Weights of a small transformer language model.
Training: a variant of Adam for these matrices, 6872 steps.
MLP neurons of a small language model. Each row is named by its layer, matrix (up: input weights) and neuron, and shows model dimensions 0-169. Each number is 500 + 40 x the weight over its row's rms, rounded and kept within 0 to 999. Numbers have three digits each.
A block is one neuron, or neurons of one layer that tend to fire together. After each block is what it responds to, as a language model described it from the Wikipedia text at the highest values.

L5.up7:529633500540453451495491493454485524529576510538518498479586491438475439530439510525512536589498524465480531459547523473499535454422504436521424483506488499557592519530532468444511439530526540522459461486473464487499516521487541517463548477465537474488463462463495517514549420451517513521495516468493487523505433394471486436499512486473549486530567427537515520516477487518529523520489508551560488497500479482508476522483539488474465483396440470533529509523529496531495455562543467494491463553531486501529529477
L5.up223:501545549510445545532447449530423447474560558440492499486544598501450485456493497526593539515535429500475491450538530456509556476455535450530585463563465428420514497419470507492576432574519563532452496502454495509446463580536505486479453455380447435493519473479544475504504457443502472412492535456504539501533518487486488449543516474531514468460562497517451500549522479480519450561475502503513485522517493512466525558508517471541427516491478523486523493407539475523476523467464499483511457514540492467458432515
L5.up238:499454510515569609585418522448492502490506590521529479494488513465515506522500430502508521477422565499455458440498492464543600479457502542462564538531450529581544547478422421429516467553499498474458457426552582514499491577546478485420502504465491517540521418460562539485484490468510515452470507511531514451584551441506532476531550504550506538472530505588476549476540538465528545510513508525469453494468455483559433485476514558479483530440451485524513498482527482469516479490524516515509486519489547454448447536
L5.up686:534474530503484487504520505460417510490521460516544526523477550470556449476505553519507514564456486497517439458610500490499476499417548463506575488527477532460465509496506531452492515511500518521504540533414454507482520570502558459439512430505501431412528499464497511486479495393480506476463439432463523448517481493516538506525483488457521486465607525541431507517521427458555447523469506498511465563553500522437480552544475474507473439519539474502452493455524526468437531452507439564544483534452538429484490507
L5.up819:515552490514500476490455460447422523510519497538485464507505492448542513414519480516493529486520478594521498494566508445509478491435505587534498503563453444478560513480444531470555490521514522464524531467514563517427459531520487439458457436504459469504549440498504515507426388496503440485466481439538512454513422484480526515511531416465530428506532488507425457467587415436495477518477475601527473521462508537499508497534539490523396467469484463525547467516503488491477558497480431485513528503514490466532499543
L5.up1404:461465530487507526440410493475466448532527479449508495449532450483531506438485537438477509572425455583442503459551544461528529462468482512480530433499498458493550466487497552454452431566526600500478474456507443534504427548533518450471491493537490458498505509427540488493476492445516513456476512506418549430503470466493532535480552519452488485464515500488508499498535468495495486560434468590544463552558479485540486501420522542536424491448472485476562505537523554491478423603551526491561452531547470441491455506
L5.up1463:483488512489480481474452471475456497495531473542518466507507528497564502460487599501494487558490508519474474471549575501547479529440568528499474517498418429454518518474491520458478472566632551554510469469538527525481423551525545456513549481480542453492509546521537526517453404495436501445434497506447548540399473442459564499508522490554471553460569526481456528483574507388514470496502466542469478506478487479455462525498445444520481510448454477509470462522498507487501409560450457492564479503520477447523483516
L5.up1951:513501529465517512494528528449486486472575531453507467539566483492462511428523546473454593597505465543420537505530483487472484559535510554555586539479542473489412510468502454419481501529508506531431447444471487487515467549467487440447480494494582570510514431509471499520485450490514426547489511485508556519575500556442557502538478574554497510439485473523499483490523487422496529400489465522518524461505455538518456536476494469509440487514456451515534450417505546554475484442500392517530487515500551486463523502
Final token of a quoted name, term or title, usually a period just before the closing quote ("phenomenon.", "Ukrpaletsystem."); also ordinary sentence-end periods.

L4.up892:480541558555564467531451515451454465497506531500474508455530555475514516494577567488435519500491439514547464530514412482521524435455575546478508511535521523474522542546475437443483555462565523495508491475491469486518495602514524483512554502509559510538519558486542432447490476550479525464483509527460504507508569527480448484511495508435501528531450487517489441459575569537548514480471442495506452488541510546535518486507531492539516497579544510484456492573574494491467502567583535475548561517489490495439423508
First token of a surname right after a given name or initial, in lists, tables, credits, e.g. Michael Brunner, Eddie Greene, Linda Hunt.

L4.up980:473542542544464481506454457464497478500553547430509485434533522474482474478493478473509543479520432468463488464497542449491517477462529459508518452530431478507466495411501520494516443517520538492467497440479519506448475603502465532464501497521481411490461471511466518517442458451559455455468516529516526465507504520536525503502512522497483485480551497558436499502534460483482527532484477586545456522472513452523526606549465529577451412478454529525489526454502492511517514462495544523493536519538515456426482496
Word pieces and punctuation in the middle of quoted song or work titles and quotations, e.g. the slash in Nothing Revealed / Everything Denied, or en in enjoy.

L5.up270:470550522511474422508561503433498473416528421529535483437566654470526555539477557528433478489510489543548542488600497513467514437526572542472557483505488535480492523449542554496457538545463477501527499504464482506452540518541550493471519513499467414457544397556535507480480513567500548511429563454454553534493475510468518516507502490509524544447573464539444494537471459517544489482480473520489486533450501503466497431515427429463475524529528476571498484521510557517416553487457497488502528485472485494505515538
L5.up444:534512553506504470525492556459554528464570489530543449415530502479516437491441516469483530569440466604477537512541495519504547473542570514605521571490427538555523521539418525507550450549439471466413502522461471515478509526517560516468526541520523462466514544479472499459525492417502525568474488434468510487419491512497412490508512546495499513495574534445549556560464542530524593519481545490526493462508538553572490460539465504540488480508506568511485535465503525588547516533541511501501490472512457493399452494
L5.up562:428558499399582512393459527475497547471469479548524483480513521545477418517492514482563425483528487526504446450478502521488552543505544434511486504507470556463497535550482477442503499555551506407488408481494446478428504502499527467521446573439514503490471476480505551438500466494420544541445489479484528493583543478510545464520477521510535474551558454460526544530509460509473477550477497536502470545518511537474534557567497488416496506570519483490451553468492512514421436493537538472519491515591474523446470511
L5.up1126:477442467432527529505487580468475474491601494572505461529505577466518467454428484472537454529476491520512511381534491543524477479471541471509467500617482479495529411456510482504503550482461503492436587499489506528520527516523479499506588575543513482503473485488467479478516534453453525567527506467447522462518502480500597527441476512548513543450488476471447564499411495510530541583507500535437444451546489585551501582477479435552461527519511545506526544487523473489462535503491467512497513487540471510530503494
L5.up1335:462563484557461482521565543531460465467519457486533478479516496506516514528472529548482546484539518538513535480497489504487572471506536483526533406538461411497552499503499414506478472457499500485491492512505487518467561524519487527475518502461530478510431439516489473499516471464552521548571468513412476534501539584500551415455519482530526496459496528536456486578498523471572474489488387522490526519536547512521525470535449516473482506538486530527608514524515540591463472524496430547534515498501523500458576489
L5.up1461:453532544434464522481454476482493528461492544507453463391511521464478452486522466471510460531472529546537559460524453467521537547503565513549471479542501521483499506494504516497544435532454533469423441505448530438478562506538516511486536558427472492497555464478558464476465449555474470496504486522463427557423497544476518452428508487496484488521538478499527509540466574476498459486454497485559522571535527440496540510478469567513502513440543520488480558443507525504422490485515507547594504478511557491459559531
L5.up1627:544495552467532469539521550423493442515470581477490464474496570500444454486460506529476556474491537423537544481530494529457502516423528461492458456520463466549490534474455503482506536538540478497472398441505495456553543466518496517507518462501507457502590492511518492511418468512542482553445478527437500471388536478483574522477516551519477488590484474508494478527475495478433574493473571485569458489467578548561466501571518539443492515474520479513523506498501536479426484492518463462571474438418464429502509520
L5.up1640:452519533546479576555504488502508479456496557467506496518531537420582520529448515485524494484499534469483490496519415463506558502498515518488455535528437485491501467418501477516506449533553512444500488435497476516425602543519502467502526497555519424473494516462492508464490443485498505482488477490493442476515506518466461539490492478501582515485489481579523489535541520492566485517514480494502519453459594498468480486491491451511488487486520522532500430481510487534493421502529545546487509514535388515437481475
Prepositions, mostly "of", linking a preceding noun or verb to a following noun phrase, as in part of, start of, intersection of, based on, days after.

L5.up53:497496535470509520530462547489466473566518518447443486541542558585486500481552422548500479547530536511440418535506475511542512536439486500551492535524481473440508467543544517396505573458533549516533475515500536500507515459551480447483527543567489461475427519458557469451492487573523547481509495478461553455500556469477474537515513524499485500521530460463528473500544466515514503505444465477480459509534547513495531466531523539447466430531564468503520533506555524455469444543509447504525569533455481515501519502
L5.up387:532476509496535581475551557495459472497514461436461556413540504527419522441445526565541576553473476496523546467522402489489509520489454440502573493482492516471479528568506433491495491510491489463535539493526462524525437515529497454487526507522520575565475539512523488500395464551516425475489505448480585475444505533459551524512428569492558539473466485523531446497514483465450499512469497519527516496494563462478485473538500606501487485531507528478424526504527531513527532476557516474631462556543501497459440439
L5.up412:511528467520470556518497573464493470483462502498544516458561543498487594522489498533492585511505493501540489493563453453501494564514540555545522447471522462480555603484548462428467557520560526503493568541526522542481451568486450498450522485487518483488518605464521445492483470534495433452447511484506547549526539503442471586517532535505500526464535482492515404427464458481519536510409499468515543477488539466497558514474536449514481469526548533498474510542546520476530486558563489542497465527505540475402499590
L5.up429:453458494575545500584453533596513505551549537510543556469519505499478501599502457519529531510471432470524485542491490450451490496504561483530460516471554460443585563473509427432532499468524539532466530516506522523487484464563557404490522496558496464526466452466458424505473457519434556486526541475451516498479469485456510526487499550501489490522480500527461467574479528497531536509466456497483496506537567507447525497535560518512516491542524525492463526528514506516493448557527491538502533470424469471422479510
L5.up501:507550545610562541501469527565455488490462507489485530427492541554486510597460463491506522522512436546500430547480491477493486473529545512520435590548521509502512524469469475414531519487556504415522495515483480462453474511522479460485487485481530484521476512463519525425470435453414514465528504472483521520423525517489497519496474551505547567476510472544518483528457502519509557511468478457414453554481499517471485497511530524544515464552508523480482495522559523526523479500587514519516549472555482413481470455
L5.up963:509480489496552512562461552449528445488517511505473477471529524572506485512562510575460553517545466493474449515539547523495485557494502470503504502533511490490542504487533458499498525511530422502513602505448484529537522479528496515541520512562468462542503437522441481482442520472419465466532539500462474473530564504468501423443483542501545514452503502540550508522582538556515466506469458483449517529461494504497464451455501471472499480600518561485480507428521483441513409544495490518536589590453555430439470552
L5.up1027:482528436514522527537433505438568445530540456444490482462548523471460516544526462545480489487494453549518460530487514373430529430458498502481482587500482474448555546517491464519496489545495545440512522395450470491440511587555403418499480430490473501534475547441569498474528507524573475527404483474520504429540594494492521513453475578456562517487467536508525439483530492505521546490518465494533424556513494509481507473452527550481473488563483562464458555501500527492505535501530470485470500539532472446469423568
L5.up1572:471522516527586457546501567482447432448520543486420502552516515518515519529588490535511551498398554498460447512529509448492475527497498445532482511537534451477519557514486360472467532494573554510494563533515502539504596482578445406515461438559475507480553536470516462478487466485491543478533475485483543469510584532477554552517484491475558477478477487525485526537551525528430529482551494519505416570469507451490527513532481510475474504574495498481530516460638536475525550550616479524574480476573493452451434419
The first piece of a surname right after a given name in lists, tables and credits, such as Tyler An(krum), Phil Co(te), Tony Mar(low).

L5.up25:467492491497502457518489480440471450523552488527528441559506547518540480464485527458554504473517474472552558490548557496515452527524558547529542484508480573451539459398482560481532504525486521466436560539438507535423532555506582483475533439519503493575503493588461471445554493439496454544529564470516534499424549483490465515601488467515485507544528477529467492481502480462499585591521487510516559443428510565467507576509480449511440480475484496522471465482483569474486506445473464474511587492439403461485502500
L5.up168:529483513506580459506504484448492526452536484556537479467516581401586499456401464534534574532462503479485506449525480470444491509419509542543528498486458543483504504496503524490474518559440496528499510452438486519473487492544491512490481460468486403478483434481474515513552487501501485481462518506521506471473529459468456478502492497515464510471451435492522505499469489423428511442501483565542560510544514586486517563513487473539498535524558421527509533472536555508410476457509463480444503550443472472395515477
L5.up627:474530473411491499513505574574478492522534461449520525513585476538556508498470500488543447467460454500491524495544547505472503531499493548500490509496568501487502470509567508514532482450395518507508402507535521500486505543485532515493548548549500473457554488527528495434502505490496506534498529430490509514507572510517489439496477449540505495523528436478489481566475516511446590554471519570494423409504478485453472555419510463547489490530521456437427569455523555560468589581524460501466555478470546472483443529
L5.up768:509577488549513490579512539549485472467515466491530475575599509517472491536427575509516503474471539497552450506478535509427452519544513521541568534477568514440457554464488494445506463498482500506503412466468481529456548538503525439442516455503547549531509520463484491458531478493440480543509548470456455505474506435488577471538523511553486488484522515551439551460539499505461540476509523565511486507480470550490479540462483453543512518516430490485511495392565498522478468499558518507471541504502458467494497578
L5.up847:503557541436585476460493564465494462477550461500544466502525518491546429484460562511463528529468476519455497535514487443399613520529444589485532576469490509464476518468483500509519542469468493523494526523448523571473491477492538509520555498510538549444497545499475481468524500503486491527466528447470543498530464442515472461520459451512489459522538415447543499570507457518506567533439480512493421444478529526494452535404552457433461495513528460506523585539483573519392473570533485538489470532502382496478547497
L5.up1053:433486482403596457494569515535462537495532467494550445471524529508516492514499516446398517501498513500492571438545504482465549546442515550549464510509479478491482543503519532480603514489449565503480553480495534539540476512512476513445491491532527479447522509506471473527519504455524457410441517422435528457506547502489456408404485560565530506479461456519495420465501434477469605535495515571440479479502501458552530488533502481458482481502437474505438490455518534487479514477450492443541574588447471500446525530
L5.up1153:529515486550521435516479488562524538489500508434486474626600433479504498545486544517533505502370480496472563508542425487407513528431483466544513519476491453510492513487487493440554607463541490500536495519503450487484570480508526484481502454485601482465512482540515521525503469485465591506471528383522473547495496438499479475550480564472519508516573478514515538505458509500489550492513504533512508525481552437465458518489458512524496495479493471544528504512611487555483490508554532488574486506500512490539492457
L5.up1963:572619533546513507470549515489521515460584493491458480453551520498536436471547548462448452501468497423485545404493493470486486516433419535524485500549461501533452521467515510461473536599468518561483457520548466545507419521449536434457474461483503535495512578505545457409500467513524428528449522463435473481488522467478487449502474437513494551526559502506427539529524443504518478477496443578448520528494561512450478529515486475529521488463461505534476463520483521503462493499471487414539550495481459531517468521
Connective and separator tokens: mostly " and" joining two clauses or phrases, plus the " /" between coordinate formats and line-initial "-" list bullets in infobox and list entries.

L8.up129:525464621530432485522484509423457550464483521523487458462518578544555484505535502535470509494447521541465460438544509491438500508450533503440553398528493445549555512464401485506494537508453482505481472485577405503495544445491543563480583504502528524440487440533516460545480463468510545512480558486520500565405494480536487464494484510502476510439514522482499528513409461462421605466447507477397416475470616577589498519508505521504513532503487516556596492447554510570488590519491471528502470536529523471552518513
L8.up313:566485511491509483514495400548438514411524514507452388513505452548495426487439514482496550549454385570515542418461487471501478501558491531486510459456521460442519508491485420481496482573424540471511452482528405487502473578507533391436570552496470507542505518497499490516486471457525475474439554483465554428513475528433544491458455467492545500434557481486457553502452522509558481499494508510521565507538524492541496561576497509446480518570475502500502479503526507563488542465498493433504475522459489500493500489
L8.up444:516517516537484437462422510543515493530496520558478478384559511532504468524517552515473519522443454583431486468547482478446525484491485437463509482400482489499490521493471464452503529524439516466439462538440486471523517486528505502532494450473472480510522543556486507460389465444447523601459527539442460575473529520540533476435500507554456509483531521588497522516491492499526474498514551435476518494479494497483510573464505462466483499547546482506574403412499565481447493491470517429516478548538474483493526453
L8.up485:512519527576508531418530467428503518581528547518487463445571568459537532473488556454448556570474424459484499496499485515455541524504555562508539493508521457504466539541388439430496460503474528511464492502507497501489468478483499497477555546486500495555591466515471486494509477530507552533450492482397466493428525523526453521500499584579494433546503511428456577534500535481538599516504533489409542543501560510476548464517529494543471509545560432533508449475531498527497522483466433528561492524505497503415548480
L8.up576:461495528473533461500458584447422468536497555528446537552511491535470506505547467475555468474474456493492528500411457420519544527449482565481578498479509520411475569458511469529453455516415455505530409478462431491497461558557576533492496586424525479391458526490506512505551529500541561536464533536492552494503503504451566505509454480488545514449513439499431544503466543483440521506517519540537493437433587511501529554533497449519413499528597530542454494474514486493432509534480481506528583503412507431494476571
L8.up938:517478533518477430483513499472411470488547514537466372526570526526461445511488543550590521589509518541517504475515513540521494572435418608527460473509510529487548499483478514458516528540474522470464468522517512518421489475506540497480518496484561539494556500557432499529495424438507388507496490514498507514453519473570373441499494497499478527477479483473517517503489528515491470492466444457485517545476522497524488441454462448472525467482529451494553496517516554501446464509442484529511541494474520446469559492
L8.up1374:482545600386483453528525505426435509491478511478505471562487500474553513500501462470497530500534469510535484458584502520411471549495527517581496468500497534519518444451485465475500535474515517485508509550529451503466544492506522501465493491432546536496515573483481518535458466442487498589406422485503528462456469531535440475551467483553478498494543509492556520500510548512535589474508477438550549543482575533518520525529495499438456496456516394544462447515577523501500490461434569442512522464497547455438505536
L8.up1463:508506507465452441467456482420509513487530522509466484482553500496505493493518489444411476585386492499513536521597480429447495507481498512447520501495494598531558502519498522414558537549460433505390477466449532444506413452488534467486532489482513535516525471490517501478465423513472441607527529460416553487451468535514505500487490504487500531485526449586519528517473559552432525498505461535492486514498504515529464433497496453444511470501470464413430466456498570535482450521528502516578504477525560529473547489
Periods that end a complete sentence in expository prose, often closing a paragraph, as in "may be permanent." and "ended in 1945."; weakly also "Best" or "best" in review-rating contexts.

L4.up634:493547543566519482478545544507437473464554511520532501420499505505411507488485523535498527521494495533469503560500517475498518512472518493577530493473513523452516474536529456492458562569466478519461547499541421487468513611514516536502496475502505440494511513493560543500515478531475496523513528417438462550527555503476431490486519459529552515531560506508446494450518425444430544498504500468468520513473480453584502530490461419483490549508456517557492539450575547425475543424501566464633510434498481526510520498
Separators and connectives (and, commas, slashes, semicolons) inside list-like entries, tables and infobox fields, e.g. Montreal, Canada; Baltimore and Ohio; Arts and Crafts.

L8.up558:582525529533527460410527499534518432542514465519558455503543513461513481549486486484552500525484445476480529498525437478496575480490495522537482523441422414496521493452507497505501505451518471507475501428546558539487421469466472509518597503463533535522501529505451498448560505496539459426402509464515402537489520532485469551512523602494512489466571578514491549496486540406519476483421502484562522507508573503532526455526581534518464500454480510472529435483545507535477505510503566522538509461459492473487520555
L8.up827:500541549493486577488497478584500500532548523477507515453486486485447501456497519462513517456473517429540491423491459495473560400557577517452470518495529562418488455509481504475512538471556535543465518499538482479502515519513404470530505458543548526571523546532490470485537498456548454525505511489489419530533546597502427541516482510476504446526519519504501435447590438500526484551537483511586456476566517487431524502529526511510535361515497435520479555477534449494486578534522510481454513505498509585445498529
L8.up925:545504521473538549476418503493511464549475457469541544508550485509551520507535464475516437553482446492548523526561428511529534533509479562575441488485487466429494518460532447476497436531512469508478499475536463466490477559503487447452581475494440514473539532567557531492505536498444494484430509462525509528451539518460441479503511554484496512498527491563511494457499543475518492469433481497563490461581573525507524524472542570534461531474507473471500505544518537461525461511534549537547520503506469496484446504
L8.up981:483460572424432507554531452544435462529531436493503518430565523510500520540536514471511448541515523514473475494531448478466540451489534521485473494519537500485527482546551486355487520534545519498472512479500465525480495466525451468472491569511528467530452587447451419474539511528490465544480492421458484495477559490520509551521502472500595567489481479492519493499491549523504487541474501474502539596500528520528535421450540514487497451533517500495496494470604499492484536540515563551403473516532426508485587490
L8.up1281:514472509502517572496439506485521483514471510490466548433487486529504513450565479444483449527511520537491558474524451479454539488528535544535496474458467538488496557507553450480563513466540532545458551447530478542426566480537478490480510494500472508514479548525465453486579523508528540536449443444501589525451543525418430466545498522482569479447521526557541484468479499495460570582468444445473428475536555501490635508520545464467468447501541487482436525536526486459504446518500458559485531471499502465472484548
L8.up1475:573469591535468515505472484490456484541498505588542477428579572459461561480487461509509488488558503499467523528533460497497552453490469535587522460486423518419595551495490490478535451513587520554531469499477520526530560547513515523460480499428544480455436550505481477486531513488447506577456458446452471494500506425491549521519521543540527578489471514565457531510521519468538543539531513443489544464527475466530533470518517475492521474505522443514487529532553505430491500513553488495557533463521502433473458447
L8.up1572:528535476516518481477515535529487433484495535513486494390526500460474525562545519475534520486488465486508411467466473508487471494488504541484510497513473508468526534519506449489442494527533479541540477507528603494448504484515509499481508504517509473553519614502521485431499480471482464478463485435504477537492544516474533399511527475518527501480585395439502475466504502491457552514438483455581486451489567524529551534541591562498502465527485440545500498521546448474494526492494484512536429441522452463511533497
L8.up1909:535480523502453559488553418530527501539448548507510542465596495460485528503553457426522515529547403446515492495540556487492502511537513469566500551493520509391420474546450423483534448547547519512497438521492476483393483576554485479514481500476522572544444554504521509481472469494508447544447551433508515496437539506527450489455533501484545483515501486522513514529484545448560503521516430504523556542440506446577490508585549464496498483523455448564479518523535508482468570477521554537471537470523449482408488554
The token right after a person's first name, usually a middle initial or surname start, e.g. Thomas A., Mary J., Michael Fishman.

L8.up220:471527473414577515541500572385523503415483519477522488502554504504510490466490495514563511531493464548455482478546487516496496525604496546524576450580471495485487516488488523511513492492543467498431533445529515478445564567472518476520512525501541419528531514439525474535521446493510506545465456522524456480491486561522442472529477540519573487494541473576471544515532533465559579546474556428476558477467565516581490528489513393513524438492478560469522460377529483564438498538505552585534470477524413455476511577
L8.up561:502576470545516574472557500516499490517514551454513470512517495482481545530493489545510479480526430476405513432478502508463541544582440560525514524513424524540487536487505574507499519438488538519537521515517539489495548560496502494422477514371479438490526525552521574504491455474471474454566535469515469488475448546484535500491446519571558502559578522482444535509469496494532475509545429506492558475533596459472506530485498439502471508551446487475537436460553500453518479516568517582543562478501514472384470541
L8.up636:506534532515575505482569542517500496442503516548486483539492550532523500523474524477469505476503412473447529447592496531527532485523522564537535493482432512500490502460453551535550541578483485505507475540539553572503542544503500536509475529474444502495598544465555586480521474490530538498479496475474495520453461457517431461480486511504551523538479472503590600514501478529491461537529499490502540384476573511584512520441471507565526551491458516414395481454539504545435510498557538523506544494475457472400536587
L8.up987:500557483522517490493519485495529508524461421533548497475512545533524572556503528559534554484494387431465448509516454509478484466461599488488500485513458521563464467457503422522495513521487469531457512520572520546516446518560492407515526509438515498501530544483524509497517529458437485531500511502442647528453517530472487529569491492551494546515565531596499451500505548434613520491518498526486550519451498473541485506516480450484472564594544512437423485548544488637431526453502410512468464470493458492427527517
L8.up1113:463528569530508499583531519406483501464510512520445489485506503445551530501456495445526453500435486487505506465500419483447540453520569474562415491554491489537501483460511494517515559566489410497404496513442456508504562469519547543498526548493456402490553528475447500477480454465448516500510535534455503512461503552534495503479528529474527557459495451560532493539523524515536574508437417512549556529550528560572457505493488478540456447568553485484582453418534509546436465491487502497549490509528415519464445557
L8.up1138:522536525515526483551553510436512485471536504576494423478552520488535505533456494445422473560486470453603499572486470506504474518506569568534508553537450512394514520432474485540515462477496424489555528517510485462476559538520494473503490534537533488443560500497495437499485438508469533484521530501465498513445533483483552453517514498482518549485493480504517515512521509507496510548547471460509479485388549574520520461495493469512479499561483487538517451532529586536394482502533490561476439473522505509501557456
L8.up1609:468559464518589509528574528487529493501491480482479525519495479501532513497465430567436491549468526492523550538547468481473547532519602490499538557537435461516468509550538425535525497518489484525478477520520532488487533482530591526495516500462518452423500492500563525445487482543485531469502434481476477484485517522442516491479485472494518537416493549556493569511486505536573466568496462599483515470529544521601501441501502477573476431520465502467492508513518468605432452489501499514513554566540450554499489507
L8.up1767:510534548452465526480498495410429503474523503483500486433470533536535513474541521501482476547427519459507455457569504452502483537537441536508540482548487449532501471440559489481492483546514519499457473501503492470482523508526553449506531428460552463435582475437529521427507442491464509541497524500527433484490497419483499524519492561523546557471527432513530540563461491427527516486469476535536487503570486550550523409501494468515497549501451464524550569502535476477443460495460530494537542461531470468514516488
Fires on the last piece of a main verb expecting an object or that-clause, often reporting or discovery verbs: noted, discovers, indicated, pointed out.

L4.up1927:490516562475541504480540474487434459476530520471559452484534550439508474521453519443562518524482469497494501502478515495504595493499519553511492507530498548562505482491494480460497456586459531421503500540562490481513513582524565513506495506436509413499508522410474469458510464469460512504427463520395448506516524537459460468525472472450514539443507487573507548523533558523544532517459483448562570547545461563519453499478472510507505485536499516513525535431530501526450383464487513494505499467537436505480489491
Final word pieces that finish a verb split into several tokens, often after "to", e.g. insp-ect, describ-e, improv-ing, surrender-ed.

L8.up36:415482508534508429476491551521515495471479473469481502541561435464502586483480537585504482545483496493462441483443433486458534508469490538570407482437419467469508552487418436514549477490435507527459451518543514504528604541506472469457436491512531486440511495560526525510513511548445456512484514404495464473465544521519504497511531531503486491574573491493515505556597566432522541504495485537495456528538493541518501472513472494562444539422466491517517414505525557565480448566532544488553454448475542505484489555
L8.up111:440478518559494452495505550535431518447590509522500462557535508504585472490554460508571463470392452490451506475498412479505440529484535480516463447466447473488438483467541467473486566457528460507466438525486519559541453495513504471421550525459567394455566529501434524538503501514430495544486544417507548462457490452462506486519521550528576475542464566478558541492544508519516542477454514519520494482509542475562473505450480515514479502474428503528490437477537531543475446473491495426547583542440597484512526502
L8.up221:486466503523528492463471506455501495537499571510486451521510476503568464484572473558484481489444480476515474495446516462521520532456494551526485490518489479483521467486498486355531531523445515483550481498470497654509520436539483467532492514505498475526513558564512497486525483557504426481518498423533464548430519548472533497493465470507573529548503493473500537519554505468494501533463479466439461459492477505425505504465517454542439501504461489489509471513493526482383506556548452543577439570520478460477529503
L8.up351:519546450527524441478503458481466568459440539526496432452483501399490530537547469504519530478521459557501475507509427451463514538469434479587497447515467465470503564432442434489533501528589524459477473546457488516483544494499515424508480471459520455475541533565577540488452462488501454491483488512538481494472537466505477460509506418471562536548499469521556555515509578472495457506444529558546472475515438535442555472484498490548481536474517440482411461520552536480412504527453509499594575456511506457499497443
L8.up437:459547509429460472492471506491489448519538508504482474491520535508462545457488493525485559570507535499551398501400529497502452505543471488501446544468539491469511515452454510398486511481567497550478520465503466496453495516531465425535487460510449588462516458426465536517521455485498516477472532485496467549434530500529440495462497506507485522541570445521528473473501494445452464485512488470552473514441504594454470483503474464529483501525499445464540455468506518506495511443499483535547517560513446478518521452
L8.up634:487568515539543492515454504525474461491454536539515498450502510451550550567548487472566494564472477425541489498478447494424459518430498488553477510507470518511415518433530474520533553572499471492570512515504530543452518461524523505500484479518503513511553535514527527500507506506505494472513508450530517463465467518499578498507517483478574524518626543446488483536543520514564503552508474462524496478476556540518554471539464483477494559500501579494422408519518489553449537476514538463591560448506494472458496545
L8.up1892:460500497515478413490477541476423535500452548544509505474553443463516558448512471432512519505520515500475502504508467546493492529452475456462477515438503431505476591583399396480520516495480484423504465556487522502477579531511554499477419493549550572517503526528437488475459448531522479498523505491444508478493511534520493556459472505450522566552551405538490503490484596470398525539461471526484517443535509481459541548497502593461519517443469494508514540522545537503472464500564549463540559551471512425490591529
L8.up1905:475530415577444441435493446604500497498549466504471477534559498445510490432453457454519522529460483520553486444490485406443505518508505455560444542461474458431537468497543516451536456426543528565494549487483493558495505465505515475542503545476519530504499523487465526485463469417503488510475506460497525567542489491548503536404477558476466499552469471524574541502508548513413475489494519480552453545468535586532498588464455520561451503467469469570480438499469543478529487497531451467600552571455398551510465493
Conjunctions like and, but, or (and commas) after a completed clause, usually starting a second predicate, e.g. visited the reservoir and discussed, died in 1987, and was buried.